Weights of a small transformer language model: 10 layers.
MLP neurons of a small language model. Each row is named by its layer, matrix (gate and up: input weights) and neuron, and shows model dimensions 144-239. Each number is 200 + 20 x the weight over its row's rms, rounded and kept within 0 to 999. A neuron's up and down rows have the sign that makes its largest values positive.
A block is one neuron, or neurons of one layer that tend to fire together. After each block is what it responds to, as a language model described it from the Wikipedia text at the highest values.

L6.gate64,191,183,191,199,194,188,230,204,209,169,208,230,212,215,223,247,192,172,185,212,205,181,175,184,167,178,220,172,188,209,189,221,192,195,220,229,184,138,200,207,194,201,225,205,182,203,202,209,228,200,169,233,188,168,220,152,221,187,235,217,185,192,184,195,206,207,185,209,155,193,166,196,191,200,220,159,190,194,195,232,233,206,229,206,208,172,197,192,188,220,207,167,172,183,214,209
L6.up64,225,195,203,207,169,190,213,224,198,203,147,179,202,213,211,207,184,218,165,207,206,217,183,208,201,205,217,177,173,226,223,171,173,228,221,180,194,162,204,199,215,207,208,200,201,227,176,187,212,182,162,192,171,191,188,228,227,229,188,187,219,204,181,188,189,196,193,209,197,210,204,207,179,174,187,252,241,205,186,221,207,203,204,219,209,163,206,219,214,198,229,191,190,180,221,208
L6.gate99,151,178,180,180,168,203,171,189,185,207,238,211,193,241,213,208,213,190,205,201,190,218,180,148,189,212,185,205,200,184,226,182,168,238,151,196,188,230,195,234,221,186,228,213,261,240,233,182,206,196,216,248,173,175,204,213,185,168,190,204,150,166,221,180,178,195,216,190,196,182,205,220,197,204,214,204,195,211,212,195,213,230,201,166,195,216,220,185,184,218,212,208,181,216,195,207
L6.up99,190,194,200,185,213,181,171,170,199,206,181,183,241,190,206,193,231,215,219,202,198,213,197,172,173,232,209,180,219,193,203,153,179,177,220,182,211,222,199,199,203,207,176,235,202,203,196,221,181,214,194,166,234,164,176,219,208,196,161,226,158,187,203,187,203,209,186,208,154,202,197,201,169,205,192,193,204,223,183,193,220,227,211,181,227,188,184,207,187,211,194,201,194,206,234,177
L6.gate119,204,188,208,170,212,251,215,212,185,197,231,208,172,213,198,186,176,191,180,159,215,215,200,180,187,207,220,182,207,203,191,167,190,204,233,179,205,193,215,216,195,227,188,190,210,224,192,197,194,203,214,176,177,202,218,200,198,181,227,216,174,175,174,159,217,198,189,159,194,185,217,190,186,194,200,181,228,195,184,206,176,200,177,229,179,214,207,238,180,195,164,197,155,180,238,193
L6.up119,198,194,221,191,166,198,201,168,201,230,176,200,197,194,208,242,202,231,202,199,205,243,192,175,220,227,193,212,198,199,211,245,219,211,205,222,200,187,231,171,175,193,203,174,222,232,180,156,228,225,187,221,237,163,226,201,197,184,224,203,233,205,230,156,187,192,224,214,219,227,218,231,216,223,164,215,197,207,185,188,228,207,225,186,221,211,214,215,179,191,171,174,182,182,173,199
L6.gate128,208,195,187,170,205,206,163,203,195,175,220,213,203,191,195,199,219,214,206,214,210,237,196,146,213,231,155,211,240,215,204,233,220,196,212,205,232,222,240,185,208,201,193,210,182,205,193,196,226,193,189,252,197,153,204,205,208,196,197,202,188,183,207,192,171,228,181,206,210,199,208,174,169,195,219,181,231,177,175,175,205,225,170,199,223,198,238,175,200,187,209,218,156,217,178,208
L6.up128,210,211,200,190,180,218,200,169,209,187,219,192,195,208,232,182,197,219,204,179,206,208,205,200,236,210,199,172,164,211,249,217,197,222,219,201,178,168,174,221,200,196,232,176,210,214,211,157,214,214,178,237,180,199,197,192,215,169,195,210,202,222,180,212,188,206,167,170,201,207,221,200,198,208,212,170,197,229,212,213,192,182,224,184,209,146,167,184,203,178,184,190,178,199,182,205
L6.gate150,205,195,191,200,191,187,217,175,187,199,205,219,234,201,225,203,192,207,214,205,195,223,229,202,232,259,205,176,199,223,214,197,214,144,213,185,206,207,239,212,211,214,199,199,193,242,210,171,202,236,166,234,223,211,181,222,218,219,197,179,204,215,221,176,193,195,193,185,229,210,174,190,246,216,192,201,170,219,169,189,218,205,174,203,189,165,181,189,207,204,217,207,197,189,230,205
L6.up150,230,218,168,142,202,193,201,226,227,205,166,196,229,173,225,195,223,221,201,162,188,191,181,175,217,183,195,178,202,218,196,187,230,163,188,235,199,190,200,203,186,203,205,209,219,201,194,170,207,207,180,189,230,179,184,178,213,224,153,166,195,195,200,198,192,211,200,202,209,217,192,189,195,201,204,208,225,203,186,209,194,229,208,190,222,204,206,199,183,156,189,190,205,192,224,163
L6.gate355,224,198,185,221,194,237,208,200,173,183,193,180,212,216,193,181,227,235,194,180,199,213,197,197,181,196,185,210,213,167,216,158,222,192,191,233,224,193,203,163,201,205,196,213,172,213,237,199,205,186,203,178,192,145,193,197,208,177,195,208,237,191,210,202,180,179,211,244,202,219,190,162,179,208,189,197,205,226,220,174,206,222,208,193,226,224,198,196,206,159,225,220,186,202,200,199
L6.up355,194,209,219,203,185,158,211,219,150,227,206,218,202,198,241,196,196,178,196,165,180,235,218,209,194,216,186,208,206,201,189,206,176,205,203,211,216,218,194,232,194,186,195,200,164,197,258,201,191,211,161,202,164,198,168,214,195,190,205,197,216,186,199,165,182,186,188,210,194,215,210,203,219,214,208,143,184,226,164,206,179,185,218,161,236,188,171,188,217,186,190,209,187,181,165,181
L6.gate508,167,203,188,144,194,174,202,172,202,241,212,191,174,208,229,219,198,211,225,200,182,182,217,189,195,221,191,174,185,166,195,208,200,222,217,186,192,184,222,216,226,208,192,203,218,198,179,184,200,188,205,196,195,170,204,197,176,211,171,201,207,198,223,177,162,199,194,186,264,239,220,177,206,212,206,176,282,191,199,169,181,198,161,197,190,178,178,190,214,208,218,236,206,206,211,179
L6.up508,159,207,170,202,155,240,192,175,193,195,207,183,187,216,199,163,234,196,215,183,199,196,194,177,227,206,211,201,193,206,211,219,217,226,191,203,223,229,200,219,220,186,149,200,216,198,218,203,213,190,225,184,201,178,220,172,174,206,168,174,234,210,205,234,211,233,211,190,222,244,200,198,164,203,165,168,181,221,204,188,237,204,201,229,181,194,176,208,197,197,199,207,224,192,181,167
L6.gate637,180,185,187,190,201,238,184,237,219,218,219,187,222,204,227,183,209,215,213,172,186,216,188,201,152,243,185,197,173,233,199,219,190,247,224,201,207,187,222,205,200,227,207,196,203,227,170,223,203,186,186,216,223,181,242,154,199,208,211,164,208,185,172,214,229,172,207,203,222,145,187,232,209,198,196,204,210,218,196,227,195,174,218,184,224,227,218,204,215,218,194,216,176,193,203,180
L6.up637,228,213,196,174,167,172,196,220,207,172,176,176,180,224,196,193,179,233,208,162,216,213,230,195,211,250,194,232,225,213,233,210,187,207,211,219,190,210,173,211,202,209,231,183,233,237,192,220,163,187,246,242,211,216,194,209,165,217,211,209,198,198,205,203,161,228,172,198,198,198,168,212,191,241,221,183,209,195,208,189,167,222,174,201,209,193,212,197,195,225,191,176,227,223,187,167
Responds to: Coordinating conjunctions in lists. Coordinators joining parallel nouns or adjectives in lists and names, mostly and, also or, &, commas: hardware and software, Science and Research, Show & Prove.

L5.gate26,201,187,184,159,191,185,201,175,173,228,187,210,166,161,185,186,199,202,171,208,210,182,209,199,218,212,211,222,221,236,228,205,183,167,187,215,184,186,148,164,199,221,206,219,205,209,197,227,174,243,190,188,213,162,203,199,209,225,214,209,197,244,215,191,226,170,194,223,195,195,212,174,220,164,184,180,216,193,192,222,182,220,198,206,225,197,163,217,176,193,236,229,189,205,182,212
L5.up26,197,217,208,196,239,169,216,204,219,174,200,231,194,193,217,242,203,226,198,209,211,179,200,163,194,204,163,190,179,171,191,227,213,183,195,183,207,185,185,173,187,214,214,243,203,185,187,229,210,198,224,200,221,219,191,202,216,186,216,200,217,188,214,183,171,247,189,193,204,247,188,192,208,182,213,183,193,191,188,197,177,202,267,226,203,172,206,173,214,185,217,177,199,208,211,195
L5.gate52,200,226,187,212,221,207,184,186,217,190,200,185,217,214,190,199,233,216,184,194,161,211,209,179,209,207,201,189,180,199,227,210,230,202,210,191,220,210,188,205,195,205,191,195,241,238,197,179,219,209,220,168,219,245,232,181,209,185,168,209,171,195,221,207,228,239,198,215,228,207,208,190,199,200,226,199,190,206,172,214,213,196,209,149,193,165,215,170,206,184,198,184,198,197,179,199
L5.up52,208,195,200,174,226,193,169,191,224,206,202,210,237,198,201,189,194,202,185,221,220,194,224,224,171,217,211,174,185,188,207,201,206,218,203,204,217,212,180,213,210,198,177,218,201,221,190,158,185,211,232,206,226,214,185,198,164,212,144,193,221,224,181,196,198,173,172,173,177,153,234,215,187,190,237,219,190,199,227,231,172,228,202,233,176,178,197,206,196,182,222,185,208,215,183,169
L5.gate469,216,178,199,217,208,206,200,208,187,197,221,201,203,195,215,186,213,170,178,208,217,195,216,205,187,192,189,208,215,180,180,197,190,238,201,224,201,174,199,198,226,190,190,191,166,182,223,225,234,194,169,198,204,216,214,223,193,217,196,196,215,220,194,196,178,169,232,216,204,203,219,200,215,212,191,185,207,204,212,163,184,242,207,208,205,193,174,223,187,215,182,216,187,173,213,197
L5.up469,188,204,222,218,189,238,209,203,205,215,201,191,178,174,197,208,166,186,199,256,191,170,209,195,170,190,184,164,180,204,213,209,196,208,198,177,204,157,204,202,184,249,192,226,188,188,179,197,214,178,182,242,201,218,204,201,206,237,189,208,181,209,202,212,216,202,205,196,190,215,184,191,219,231,206,180,202,180,192,181,237,181,185,164,200,201,211,182,209,210,192,188,229,212,207,195
L5.gate498,203,202,211,210,203,210,232,232,205,182,203,168,223,210,230,205,220,209,202,173,225,223,188,199,219,230,177,183,197,194,211,207,234,176,188,188,186,220,245,241,233,206,161,171,227,192,213,216,212,240,196,201,199,186,197,210,187,195,181,225,203,221,196,231,218,242,233,215,187,239,189,182,192,236,176,153,199,230,220,202,185,201,189,185,223,160,198,196,210,197,176,213,193,189,135,190
L5.up498,234,143,212,202,172,194,216,174,174,192,196,168,223,223,192,216,217,201,186,183,200,197,211,205,202,214,202,200,146,203,196,186,185,210,185,223,205,199,199,175,209,170,201,184,232,214,239,186,201,225,214,210,204,169,183,184,216,242,210,201,184,219,214,197,195,207,195,193,177,165,184,231,190,201,213,189,240,186,195,189,212,215,201,191,232,224,237,201,235,191,238,229,188,167,196,209
L5.gate554,219,170,182,166,191,195,157,207,195,226,207,214,210,233,219,202,198,207,202,192,173,243,178,193,221,218,232,226,212,211,204,195,183,203,201,183,192,207,197,198,220,194,195,219,162,190,213,201,177,196,229,207,213,212,196,179,237,226,196,198,187,224,212,203,175,205,201,195,208,223,210,176,201,212,223,188,187,195,225,197,204,209,199,196,224,208,174,194,223,225,207,217,204,193,223,203
L5.up554,198,196,173,196,193,192,244,175,173,213,211,187,233,185,232,204,208,192,183,204,211,202,222,163,254,226,235,222,212,171,200,233,178,173,185,203,207,204,232,217,210,195,201,186,176,225,207,191,186,192,188,198,208,194,212,154,259,197,197,161,183,187,218,209,173,190,211,176,222,215,208,183,194,199,184,177,187,224,194,186,225,217,191,230,195,206,182,234,199,219,192,195,225,219,228,216
L5.gate677,197,205,188,169,158,196,171,180,218,190,224,208,201,189,208,209,200,176,201,188,185,213,216,185,209,213,206,190,202,224,194,224,218,202,211,188,191,203,202,175,218,190,177,206,237,222,218,174,177,215,197,225,183,201,203,202,205,219,226,219,190,225,191,240,190,215,208,210,196,215,184,202,221,175,167,204,216,240,190,213,227,195,190,190,186,170,205,184,205,185,208,202,211,273,166,172
L5.up677,215,223,215,201,219,203,207,184,184,201,218,182,191,216,216,202,192,197,229,187,196,205,227,136,208,215,210,169,189,216,182,220,212,198,205,188,191,204,215,205,208,203,202,190,142,168,181,182,235,202,235,216,236,206,193,204,179,223,218,201,226,230,206,240,215,180,237,187,210,198,188,217,185,179,197,211,182,207,225,171,226,188,221,231,220,189,192,193,236,209,195,191,183,206,209,170
L5.gate681,235,190,205,202,158,221,234,238,151,209,198,199,212,184,215,219,217,187,196,189,195,182,222,229,204,237,179,231,208,175,219,218,201,195,157,198,179,169,235,220,218,196,199,212,179,148,195,234,184,252,188,222,206,206,202,200,218,211,211,195,204,188,211,218,205,176,220,177,235,157,196,206,189,179,153,189,208,238,207,214,183,196,214,244,221,176,196,182,228,194,195,195,201,199,173,190
L5.up681,211,212,222,177,183,179,212,207,224,224,199,215,212,201,206,205,180,201,213,228,217,202,203,218,205,173,193,184,173,224,204,164,204,227,195,221,210,233,223,192,180,234,185,172,236,199,221,239,205,231,199,213,217,171,189,209,193,202,189,229,226,206,217,218,194,184,180,192,200,178,197,196,217,169,256,184,172,191,203,180,186,198,214,218,235,187,146,180,221,189,198,206,174,190,214,212
L5.gate695,202,199,183,181,178,213,236,199,169,220,195,181,227,185,193,190,240,217,221,175,196,211,212,190,223,182,194,193,214,204,197,217,231,216,229,206,178,197,233,210,201,219,177,220,212,200,181,209,213,190,210,224,215,183,201,204,190,198,180,193,192,170,171,180,211,193,205,188,211,217,182,221,196,185,174,173,226,200,211,203,209,169,198,247,213,220,162,139,228,182,199,221,206,185,197,174
L5.up695,170,189,185,238,186,208,249,208,177,209,219,187,198,163,207,194,249,203,226,203,174,211,199,198,183,206,221,197,210,189,189,190,193,178,185,221,180,190,200,169,183,191,208,178,196,219,192,201,174,173,215,193,225,204,205,185,207,224,203,203,214,188,210,203,174,176,196,194,176,185,171,205,191,183,217,193,186,226,222,199,202,201,187,191,220,172,188,203,232,208,195,226,202,207,182,209
Responds to: Such as, example introducers. The word as in such as, known as and as well as, plus word-final suffixes (call-ed, particular-ly, combin-ing) and list commas.

L5.gate0,189,200,172,207,213,219,210,219,178,168,187,198,198,171,210,191,203,221,195,228,212,209,228,220,184,206,184,224,201,205,202,218,214,205,184,240,217,214,208,175,211,203,192,195,201,198,214,207,167,172,201,204,199,174,163,205,178,228,192,232,184,212,214,199,218,234,217,187,179,179,193,197,199,199,188,200,170,201,197,187,251,185,239,142,213,182,191,195,163,198,226,156,202,201,200,206
L5.up0,210,199,218,211,223,189,214,187,167,192,169,208,208,204,203,199,197,195,217,190,193,213,158,166,177,159,205,197,201,222,231,215,247,172,213,197,176,218,156,211,197,187,198,170,227,170,217,201,205,202,211,210,202,211,205,227,190,228,190,178,182,211,208,218,165,200,197,223,192,206,184,227,213,210,203,210,203,187,195,207,193,212,186,156,187,218,196,209,183,209,171,206,214,217,198,215
L5.gate147,227,201,172,176,225,228,198,155,209,222,187,234,218,212,216,179,188,219,191,198,212,210,222,197,234,166,202,182,221,164,206,249,193,199,187,211,171,210,186,233,177,182,162,194,214,194,236,240,172,193,219,226,209,215,190,164,189,187,174,219,234,192,200,175,223,197,197,220,174,186,234,235,216,209,172,216,192,220,194,193,220,211,211,197,211,222,207,198,166,165,194,230,215,209,234,214
L5.up147,223,178,156,144,222,180,199,199,212,211,195,176,213,201,180,204,156,192,170,184,168,203,162,205,179,151,241,178,207,217,185,191,213,196,180,154,203,167,189,213,179,162,227,179,220,169,164,218,229,188,246,219,205,190,215,197,175,206,260,185,159,218,178,214,204,213,189,195,210,196,172,208,190,241,193,201,164,169,194,227,198,207,197,198,217,221,198,159,164,201,226,178,230,172,219,199
L5.gate182,210,213,179,183,217,226,195,191,182,172,215,212,218,238,172,233,174,185,214,218,206,192,213,208,201,208,199,213,195,177,193,177,194,204,218,204,170,175,190,186,186,187,179,170,193,164,196,214,171,213,233,250,227,195,198,220,176,169,211,214,212,216,174,180,170,213,198,191,203,203,228,158,188,194,205,197,175,180,225,188,189,222,198,216,202,254,198,226,173,211,187,186,219,229,188,203
L5.up182,225,161,210,194,211,218,215,188,165,210,211,192,185,224,209,217,211,206,202,200,190,212,171,199,216,217,216,220,215,202,235,211,202,176,192,181,217,233,225,177,197,172,205,175,199,208,177,223,189,199,180,219,245,182,200,187,174,232,213,180,182,247,218,202,200,206,195,206,184,176,188,186,190,188,182,234,148,199,218,188,212,179,173,160,231,233,198,235,183,200,195,206,200,218,230,223
L5.gate265,201,188,221,217,186,189,192,165,212,217,180,206,183,191,206,194,190,188,166,198,226,244,186,205,195,173,211,195,197,215,201,214,193,233,185,186,226,223,162,214,193,207,187,209,191,232,181,229,199,209,223,201,184,188,215,208,202,219,183,226,186,202,223,230,195,204,206,200,182,197,173,214,203,250,207,149,188,187,234,213,210,229,226,204,186,235,204,213,173,189,195,195,168,181,240,188
L5.up265,214,177,201,182,173,217,187,212,198,180,188,202,204,181,204,211,175,196,211,209,186,225,237,190,232,183,195,204,226,234,217,190,193,191,200,195,228,174,199,183,208,198,204,222,204,192,214,200,189,219,217,173,233,194,203,207,167,161,256,212,193,210,181,226,213,182,229,237,200,201,187,179,228,211,223,202,198,218,219,209,159,195,222,206,217,184,194,211,173,165,200,213,226,240,187,218
L5.gate270,205,215,188,197,227,227,243,222,206,213,218,184,198,204,185,190,186,198,185,186,195,192,194,202,185,173,200,197,228,166,206,204,205,244,178,188,180,201,189,229,181,193,192,227,182,168,206,199,170,203,201,197,215,164,212,222,221,203,167,203,165,242,241,218,203,204,214,205,186,152,228,211,169,205,160,188,179,201,193,186,165,180,169,208,214,215,191,178,208,186,216,199,184,203,212,209
L5.up270,212,209,207,182,246,242,207,196,196,185,200,190,189,216,163,215,215,200,168,232,206,185,194,236,198,206,196,205,217,187,201,196,195,186,169,223,216,170,220,205,169,184,198,196,154,154,221,211,195,223,245,209,197,144,234,214,165,173,206,212,191,197,183,206,185,211,207,191,192,171,182,226,196,229,166,181,171,184,217,217,202,193,202,189,204,187,208,180,241,185,175,221,218,200,201,198
L5.gate407,185,177,182,196,174,210,233,215,174,217,197,186,185,258,190,215,177,211,199,209,189,179,217,217,218,222,189,255,221,207,220,187,197,196,219,186,200,230,197,199,206,205,194,195,213,183,201,217,188,180,198,224,186,182,226,191,169,184,186,214,179,175,203,201,227,194,210,219,187,192,195,199,197,233,185,192,191,199,193,190,201,180,170,182,242,169,212,256,177,204,202,203,192,202,191,166
L5.up407,195,193,168,206,188,210,199,201,166,214,213,221,225,200,222,208,229,230,194,208,210,223,182,202,204,191,181,245,213,206,226,186,190,193,194,199,190,199,198,187,171,187,200,201,205,172,214,237,197,189,228,198,196,165,191,168,214,197,218,220,188,191,213,209,246,180,195,164,184,184,202,228,209,241,190,215,212,198,201,236,203,186,191,193,209,184,191,208,170,183,222,213,172,206,194,190
L5.gate450,195,190,174,210,180,209,188,186,165,158,208,209,201,230,189,236,180,222,200,214,185,219,209,203,198,193,218,190,214,190,191,195,194,199,215,195,230,164,205,200,238,207,173,162,182,200,197,232,162,157,210,232,181,223,227,205,177,185,195,221,187,190,204,195,168,179,178,198,210,234,199,232,142,221,180,204,206,213,202,213,225,192,204,177,201,210,188,170,196,198,182,191,179,226,227,214
L5.up450,208,191,194,203,173,197,196,193,220,169,208,206,197,207,213,183,194,176,207,231,227,237,204,201,192,231,205,173,184,217,169,188,189,250,195,198,217,212,188,218,221,205,231,177,209,214,251,220,232,232,196,220,184,259,215,214,210,197,191,190,195,186,205,209,177,176,232,219,182,225,202,215,195,220,182,212,203,181,210,216,204,191,191,208,198,237,212,187,214,179,187,205,205,195,182,185
L5.gate649,190,199,214,202,236,186,212,190,233,162,225,214,192,171,213,185,213,187,222,185,184,182,208,220,188,200,176,224,219,233,186,187,207,225,197,224,229,223,170,212,172,204,163,232,204,177,166,172,205,213,221,206,176,192,231,186,195,177,194,229,224,227,210,224,212,236,184,202,187,236,203,183,211,195,191,207,204,202,213,157,225,211,201,190,211,156,236,175,194,164,157,174,192,202,205,159
L5.up649,197,196,186,224,204,209,202,223,243,184,200,186,191,178,180,199,196,166,173,202,185,182,200,199,232,166,190,191,184,199,193,171,200,164,215,175,222,165,164,190,170,193,203,163,215,193,175,174,228,207,221,181,201,232,227,200,206,212,214,238,184,193,191,207,171,216,201,229,187,216,206,171,193,193,196,227,233,213,209,196,216,242,209,222,184,176,163,192,173,168,175,213,214,181,230,193
Responds to: Adjective-forming suffix pieces. Word-final suffix pieces that complete a split adjective, especially -ic and -al, as in econom|ic, cultur|al, Leg|al, Publ|ic.

L3.gate698,177,200,195,220,176,197,238,205,212,195,186,201,174,185,198,197,226,200,206,187,207,245,174,190,187,213,227,207,194,192,211,194,219,219,204,185,207,179,201,214,174,194,201,187,216,209,179,193,216,188,195,225,217,206,239,221,170,178,164,207,189,208,168,236,196,188,179,186,198,189,212,171,175,204,216,206,184,237,181,221,232,237,203,204,197,187,200,204,183,211,190,214,212,216,230,198
L3.up698,224,214,196,222,213,186,205,158,218,193,219,217,227,222,182,191,190,180,200,204,224,199,188,198,190,221,201,205,238,190,214,207,184,196,229,165,214,219,187,174,220,183,172,197,202,202,190,232,217,186,216,254,201,197,178,198,191,221,185,218,175,243,234,178,205,168,195,232,167,164,223,198,217,218,208,186,196,196,193,196,200,155,210,238,216,218,220,187,201,217,192,212,214,204,202,211
Responds to: Word-final suffix completion. Final word-piece that completes a split common noun or adjective, especially econom-ic, plus polit-ic, histor-y, Part-y, Cour-t, Secur-ity.